Part of a small language model's weights.
Training: a variant of Muon for these matrices, 344M tokens, 10495 steps.
MLP neurons of a small language model. Each row is named by its layer, matrix (down: output weights) and neuron, and shows model dimensions 96-223. Each number is 128 + 32 x the weight over its row's rms, rounded and kept within 0 to 255. A neuron's up and down rows have the sign that makes its largest values positive.
After each neuron's rows, "raises" lists the tokens whose logits its output raises most directly, leaving later layers aside.

L6.down348 [134 128 179 131 159  87  94 121 136 129 118 116 106 137 126 129 210 167 163 185 144 125 175  91  76 137  95 154 118 140 154 143 147 107  86  76 116 148 102 123 147 101 152 145 167 100 169  56 128 137  67  79 111 131 155 165 156 115 145 149  83 131 108 127 168 149 142 126 143  67  62 153 203 159 120 127 116 133 125  97 178 155 169 153 127 161 163 157 133 131 102  97 123 146 150 144 106 140 173  81 111  45 166 125 125 138 150 140 136 137 153 145 192 176 153 138 127 126 104 174 116 116 166 140 156  83 113 176]
raises: " there", " it", " he", " they", "so"

L6.down397 [106 127  77 125 159 126 125  92 118  89 146 123 114 171 154 141 118 115 104 131 161 104  79 153 165 134 131 149 196 132 124 167 114 197 107  83 114 154 116 139 134 134 140 167  81 124 157 160 134 153 174 185 154 111 100 120 126 205 159 135 131 110  90 160  93 148  94 112  93 129 158 122 149  85 141  79 115 161 129 104 137 175 169 112 118 168  83 120 165 143 107 189  85 119 186 159 107 172 122  93 184 163 122 113 143 188 102 152  95 138 189  89 155 122 142 148 126 158 166 128 109 108 113 178 117 179 153 132]
raises: " create", " become", " meet", " represent", " make"

L3.down170 [ 74 125 115 135 110 169 124 179  88 114 133 125  99 126 125 119  89 143 130 119  74 125 166 158 149  77 172  97 107  98 118 127  79 103 125 140 134  99 124 167 123 112  80 210  86 117 133 171  78 112  92 135 116 144 106 190 158  71 145 112 111 126 154 117 126 142 143 200 113 163 138  82 130 118  79 141 135 152 102 153 134 111 113 156 145  83 131  14 103 112 171 149 124 165 196  93  98 117 124 178 100 115 152  75 153 184 121 190 105  98 130  95 103  99 171 167 134 149 155 133 118  89 143 189 121 164 133 186]
raises: "d", "rs", "n", "r", "tt"

L2.down195 [154 171  78 118  87 185 125 108 182 199 161 159 110 156 145 113 120 150 142 129 102 170 106 155 137 102 120 161 160 115 108 111 138 112  93  91 107 117 147 150 170  90 169 118 125  84 102 145 144 143 157 188 170 140  99 132 101  93  94 128  92 119 135 127 127 189  54 134 116 115 126  84 101 154 171 156 159  75 115 104 157 114 205 162 153 137 115 110 114  93 170 184 155 124 140 124 118 132 123 110 107 199 131 181 108 140 126 159 118 114  99 168 123 136 110 127 118 136 174  95 167 119 108 143 125 126 141 135]
raises: " same", "se", " following", " remain", "ir"

L13.down170 [138 105 131  68 152 150  52 121  56 134 108 106 155  86 170 109 154 110 162 185 157  86 107  72 141  92 141  86 142  98 149 146 138 130 108 135 164 109 111  70 138 120  82 136 181 135 120  81 115 190  62 114 135 128  90  88  70  98 100 145  86 160 144 106 112  83 113 120 111 199 147 102 144 126  72 164 116  94 122  80  64 106 151 190  99 160  94 102 101  94 129 139 117 183 111 117 143 121 131 133 109 154 103 114 148 145 109  99 146 133 143 110 134 101 105 171 139 115 189 150 137 129 145 174 134 128 128 216]
raises: "ising", "ize", "ise", "ises", "ify"

L10.down80 [169 143 159 113 185  92  57  47 116 145  59 107 176  92 152  72 205 132 206 147 114 124 154 100 172 105 125 121 169 159  85 108 133 201  99 125 135 121 126 162  87 135 115 148 110 132 145  78 112 149  95 112 106 119 135 150 131 141 157 150  99 101 170 155 119 120 128 134  79  50  94 164 159 186 115 144 124 138 135  99  87 108  39 155 155  69 116 139 181 164 163  92 139 136 112 113 106 134  93  64 117 146 152 128 141 134 200 128  99 139 109 146 138 168 151 140 111  93 158 141  82  97 178  95 124 130 114 136]
raises: "ously", "ably", "ly", "abad", " its"

L9.down122 [115  61 103  75 137 112 142  84 174 147 189  95 127 112 126 103 154 150 181 138 140 138  96 151 126 143 149  67 118 113  47 154 121 179 153 118  91  77  84 183 123 153 137 141 104 122 134 174  94 154 141 156 141 111 104 168 127 105 114 151 144 161 126  90 181  87 151 119 148  62 152  88 106 110 164 131 119  86 125 157  79 158  65 149 155 153 140 115 125 105 115 126 148 186 126 148 113 124 137 113  83 120  63 115 162 114 143  96 106 116 139 145 159 158 116 118  47 105 146 136  96 143 162 144 171 142 123  61]
raises: "ly", "ally", "ty", " trial", "ological"

L9.down371 [ 72 142 163 154 144 178  60  76 185  82 165 116  93 137 106 158 111 114  86 181 164 145  93 106  96 150  98 124  85 226 123 117 161 130 122 170 127 122  97 165  99 142 134 114 126 139 156 138 136 131 160  64 149  91 169 153 161 133 169 163  75 124 126 165  40  89 173 113 151  69  76 183 160  92 137 167 158 114 113 125 120 150 157 203 120 175 169 130 119 125 155 179 157  88  87 113 106 129 121 113 137 174 177 143 146 111 152 135  83 132 126  70 143  87 136 140 121 100 108 113 124 142 119 125 139 128  83 149]
raises: "cs", "ci", "c", "cia", "ks"

L3.down345 [122 149 129  78 159 132 125 111 131 164 141 132 129  79 140  80 100 108 140  66 166  70 188 169 150 134 107  99  78 140  73 105 116 181 162 150 148 104 165 195 120 159 121 111 125 111 154 156 111 135 125 156 140 114 125  82  92 103 129 172 134 135 138 117 174 100 165 133 136  88 204 109  71 152  59  75 134 186 136 112 113 129 112 135 134 135 184 121  83  89 151 135 127 125 105 152 133 104 194 163 146 103 154 121 142 162 164 179 134  95 158 114 142  91 146 169 173 111 108 130 104 122 140 136 122 181 117 155]
raises: "ly", "ally", "s", "ities", "ity"

L10.down89 [143  95 124 105 142 111 132 132 103  97 160 125 137 124 174 133 158 157 137 156  77  83 124 172 153 110 146 129 107 158 166 177 157 137  92 115 147 110  86 152 220 144 141 149 101 102 109 151 136 113  63 102 105 105 101 153 123  95 130 141 150 107 100 109 139  99 196 149 126 114 115 123 123 110  77 179 141 141  85 135 114 172  13  79  69 170 175 141 141 145 203 121 148 129  66 113 168  76 106  96 117  85  87  89 145 147  85 182 170 147 155 101 161 108 139 178 140 117 202 128 145  98 159 173  78 134 141 124]
raises: "ised", "izes", "ize", "ising", "ized"

L12.down43 [153  31 141 158 148 135 155  51 114 135 164  96 120  95 139 157  67 199 142  86 142 157 140 143 110 121 144 129 118 142 115  54 138 165 208 144 134  85 163 143 106 148 164 133 110 133 173 149 195 110 122  62 161 136 120 110  91 136 141 174 141 133 143  58 117 115 109 139 117 118 170 100 125 111 119 161 103 146 134 105 106 151 123  57 132 123  91  77  95 136 165  98 153 151 160 183 141 136 150 195 164 113 159 100 190  87 105 149 170  34 193 107 148  76 126 125 174 147 137 182 143 156  88 161 124 114 126 146]
raises: "tor", "rd", "nt", "ted", "nce"

L10.down423 [128 148 141 114 139 105 132 150  70 119 177 185 110 131 141 121 214 139 165 124 141 103 145 115 135 123 128 111 128 168 128  96 140 158 130 136  92 160 121 133 127 158 165 168 110 120 136 140 122 170  89 148 157 108 187 127 165 138  85 188 156 138 137  73 174 143 117 185 142 135 109 146 121  72 162 120 125  89 148  91 115 125  98 158 159 141 168  98 123 175  67 185 129  77 120 110 122 125 137 103 127 118 122 160 147 106  98 188 121 154 130  58 130 132 128  94 159  79 152 118 115 127 153 144 113  95 147 150]
raises: "ly", " from", " of", " towards", ","

L4.down326 [124 108 110 122 117 160  98 137  91 157 106 137  95 135 130  99 135  66 179  86  76 100 197 146 103 108 133 109 118 113  69 105  91 123 107  75 116 201 103  97 147 126 137 191  73 111 121 161  61 132  95 147 139 148 122 120 172 153 166 118 171 145 185 123  95 110 151  97 155 169 157 109 153 138  91 106  96 197 161 181 130  96 172 109 101  95 160  84 105 219 150 100 133 105 155  96  90 167 121 151 184 136 125  74 158  98 119 170 143 117 127 170 134 105 132 133 162 140 112 159  74 114 148 138 107 141 144 177]
raises: "tt", "y", "d", "hold", "nce"

L6.down205 [130  71  98 116  96 109 114 125  99 132 145 182 109  73 165 120 127 106 138 109 181 151 181 150 108  79 106  96 136  99 142 129 139 152 151 116 115 140 190  99 120 145 168 121 133 136 135 204 102  76 108 136 187  98 120 121  47 123 156 103 152 176 209 159 150 165 107 189 123 165 216 114 140 117 107 157 184 109 116 175 136  88 123 133  95 169 102  80  89 131 166 152 110 157 122 182 126 135 181 182 142  81 137  78 170 141 127 153 103 125 147  98 121 144 171 114 153 156 193 158  94 135 167 190  86  80 152 182]
raises: "nt", "nce", "ngel", "ns", "ver"

L3.down280 [115 123 174 171  78 175 128 176 145 171 117 181 122 144 145  92 108  84 136 154 108 119 137 123  71 115 166 119 105 137 109 151 145 141 108 139  98 124 156 182 154 111 138 121  91 125 157 107 151 148 115 179 125  54  87  93 196 105 186 104  87 130 161 114 183 142 125 132 114 180 149  84 131 124 129  96 166 143 226 114  57 107  95 134 129 109 127 124 111  62 119 124  93 122 123  94 159 142  99 146 139 141 156 127 136 123 114 193 123  77 129 122 147 122  66 140 128 155 176 128 140 136 185 100 126 165 102 140]
raises: "ship", "s", "ial", "'", "dom"

L10.down479 [128 125 113 146 101 176 144  91 150 107  82 140 126 120 157 178  57  95 148 151 102 145 163 174 155 137  99 115 159  94 134 137 155 125 104 164 108 128 126 150 106 131 123  83 123 125 121 153 129 147 135  96 152 127 109  70  98 116  94 128 116 198 126 140 129 109 180  68 158 129 120 167  97 131 122 114 169 138 140 118  69  88 194 103  57 109 196  92 106 129  91  73  86 112  65  91 165  67 104 134 100 134 158 142  73  91 170 114  81 160 144 110 190 123 114  87 140 142 116 112 154  77 223 127 159 138 106 100]
raises: "ly", " together", "hel", "lies", " itself"

L12.down403 [ 90  88  94 103 123  92 122  99 134 122 194 197  75 110 136 201 127 153 149 199 175 101  66 111 125 143 131 111 106 138 116  89  96 141 158 146 136 144 130 147 191 111 180  92  92 135 185 106 138 141 119 140 100 165 117  97  94 221 191 123 151 101  91 119 112 138 108 151 114 139 108 172 129 127 190 205 153 162 153 126 137 151 128 123  99 117  88 127 140 139  93  71 111 108 126 110 132 142 133 138 113  55 163 130 126 176  76 134 126 127 140 179  94 132 116 162 149 150 102 187 199 135 112 149 154  97 140 131]
raises: "field", "ted", "tor", "te", "tal"

L4.down143 [108 111 130 130 132 188 151 143 148 102 118 204 129 198 142 102 127 108 134 160 132 125 152 156 117  44 108 104 138 191 142  74 127 178 149  75 139 147 133 159 111 138 147 104 149  97 136 158 110 147 152  93 140 105 149 107  81 155 109 111  97 166 132 131 101 107 114  78 126 158 109 134 123 147  82 169 145 109 130 142  94  75 160  75 125 139  91 159 197  66 137  89 206 140 128 120 149 149 148 122 173 101 135 112 146 118 162 137 124 140 160 132 107  64 103 125 118  87 176 177  60 112 129 154  82  77 148 127]
raises: " footballer", " squad", " club", " football", " league"

L2.down456 [ 89 113 139  92 133  88  77 159 114 134  54 168 168 101  92 104 125 130  89 131 105 151 112 181 117 100 147 146  97  80  87 172  85 136 101 138 152 175 107 169 168 106 146 160 119 136 122 143  76 119 129 137 174 135 131 128 135 121 157  98 133  59 191 114  99 123  62 141 161 118 154 112  94 131  81 175  91 146 186 135 192 131 173 214  86 122 142  85 142  92 119 140 134 175 145  92  96 128 130 154 126 114 143  76 102 114  77  95 118  64 134 121 143 101 128 123 129 162 141 163 168 133 169 166 190 174 137  90]
raises: "log", "stic", "rs", "r", "ste"

L13.down455 [134  52 149 120 107 196 144 140 126  80 173  75 126 131 140 178 149 127 150 149 114 138  95 106 147 152 134 128 200 126 183 230 146 100 129 126 141  96 137 101 115 168 200 129  97 120 194  90 167 102 152 135 149  95 120 180  99 141 166 157 120 110 134 172 124 134  68  83 152 131 131 114 147  61  91 161 130 110  97 182 123 131 119 146 127 155 159 156 130 166 140 119 137 120  78 159 123  60 123 135 133 115  99 107 151  98 173 106 142 128 101  34 124  30 137 118 121 103  99 152 117 123 149 146 128 127 137 135]
raises: "list", "l", "lis", "li", "lu"

L13.down110 [142 122 156 141 114 202 143  97 105 151 113 112 148  95 129 172  84 110 119 127  93 117  93 148  87 120 101 141 154  99  80 137 106 108 163 125 139  87 111  40 126  67 147 104 124 101 183  86 162 139 150 116 142 152  83 170  48 114  84 203 131 104 151 124 130 126 111 184 173 191 139 162  92 123  89  89 148  90 121 136 110 135  89 116 129 142 133 138 134 153  82 134  73  87 172 157 118 136 104 127 170 147 137 169  72  92 107 113 132 118  84 166 150 151  96  98 104 138 140 166  93 112 169  74 103 121 149 101]
raises: "one", "act", "thing", "day", "more"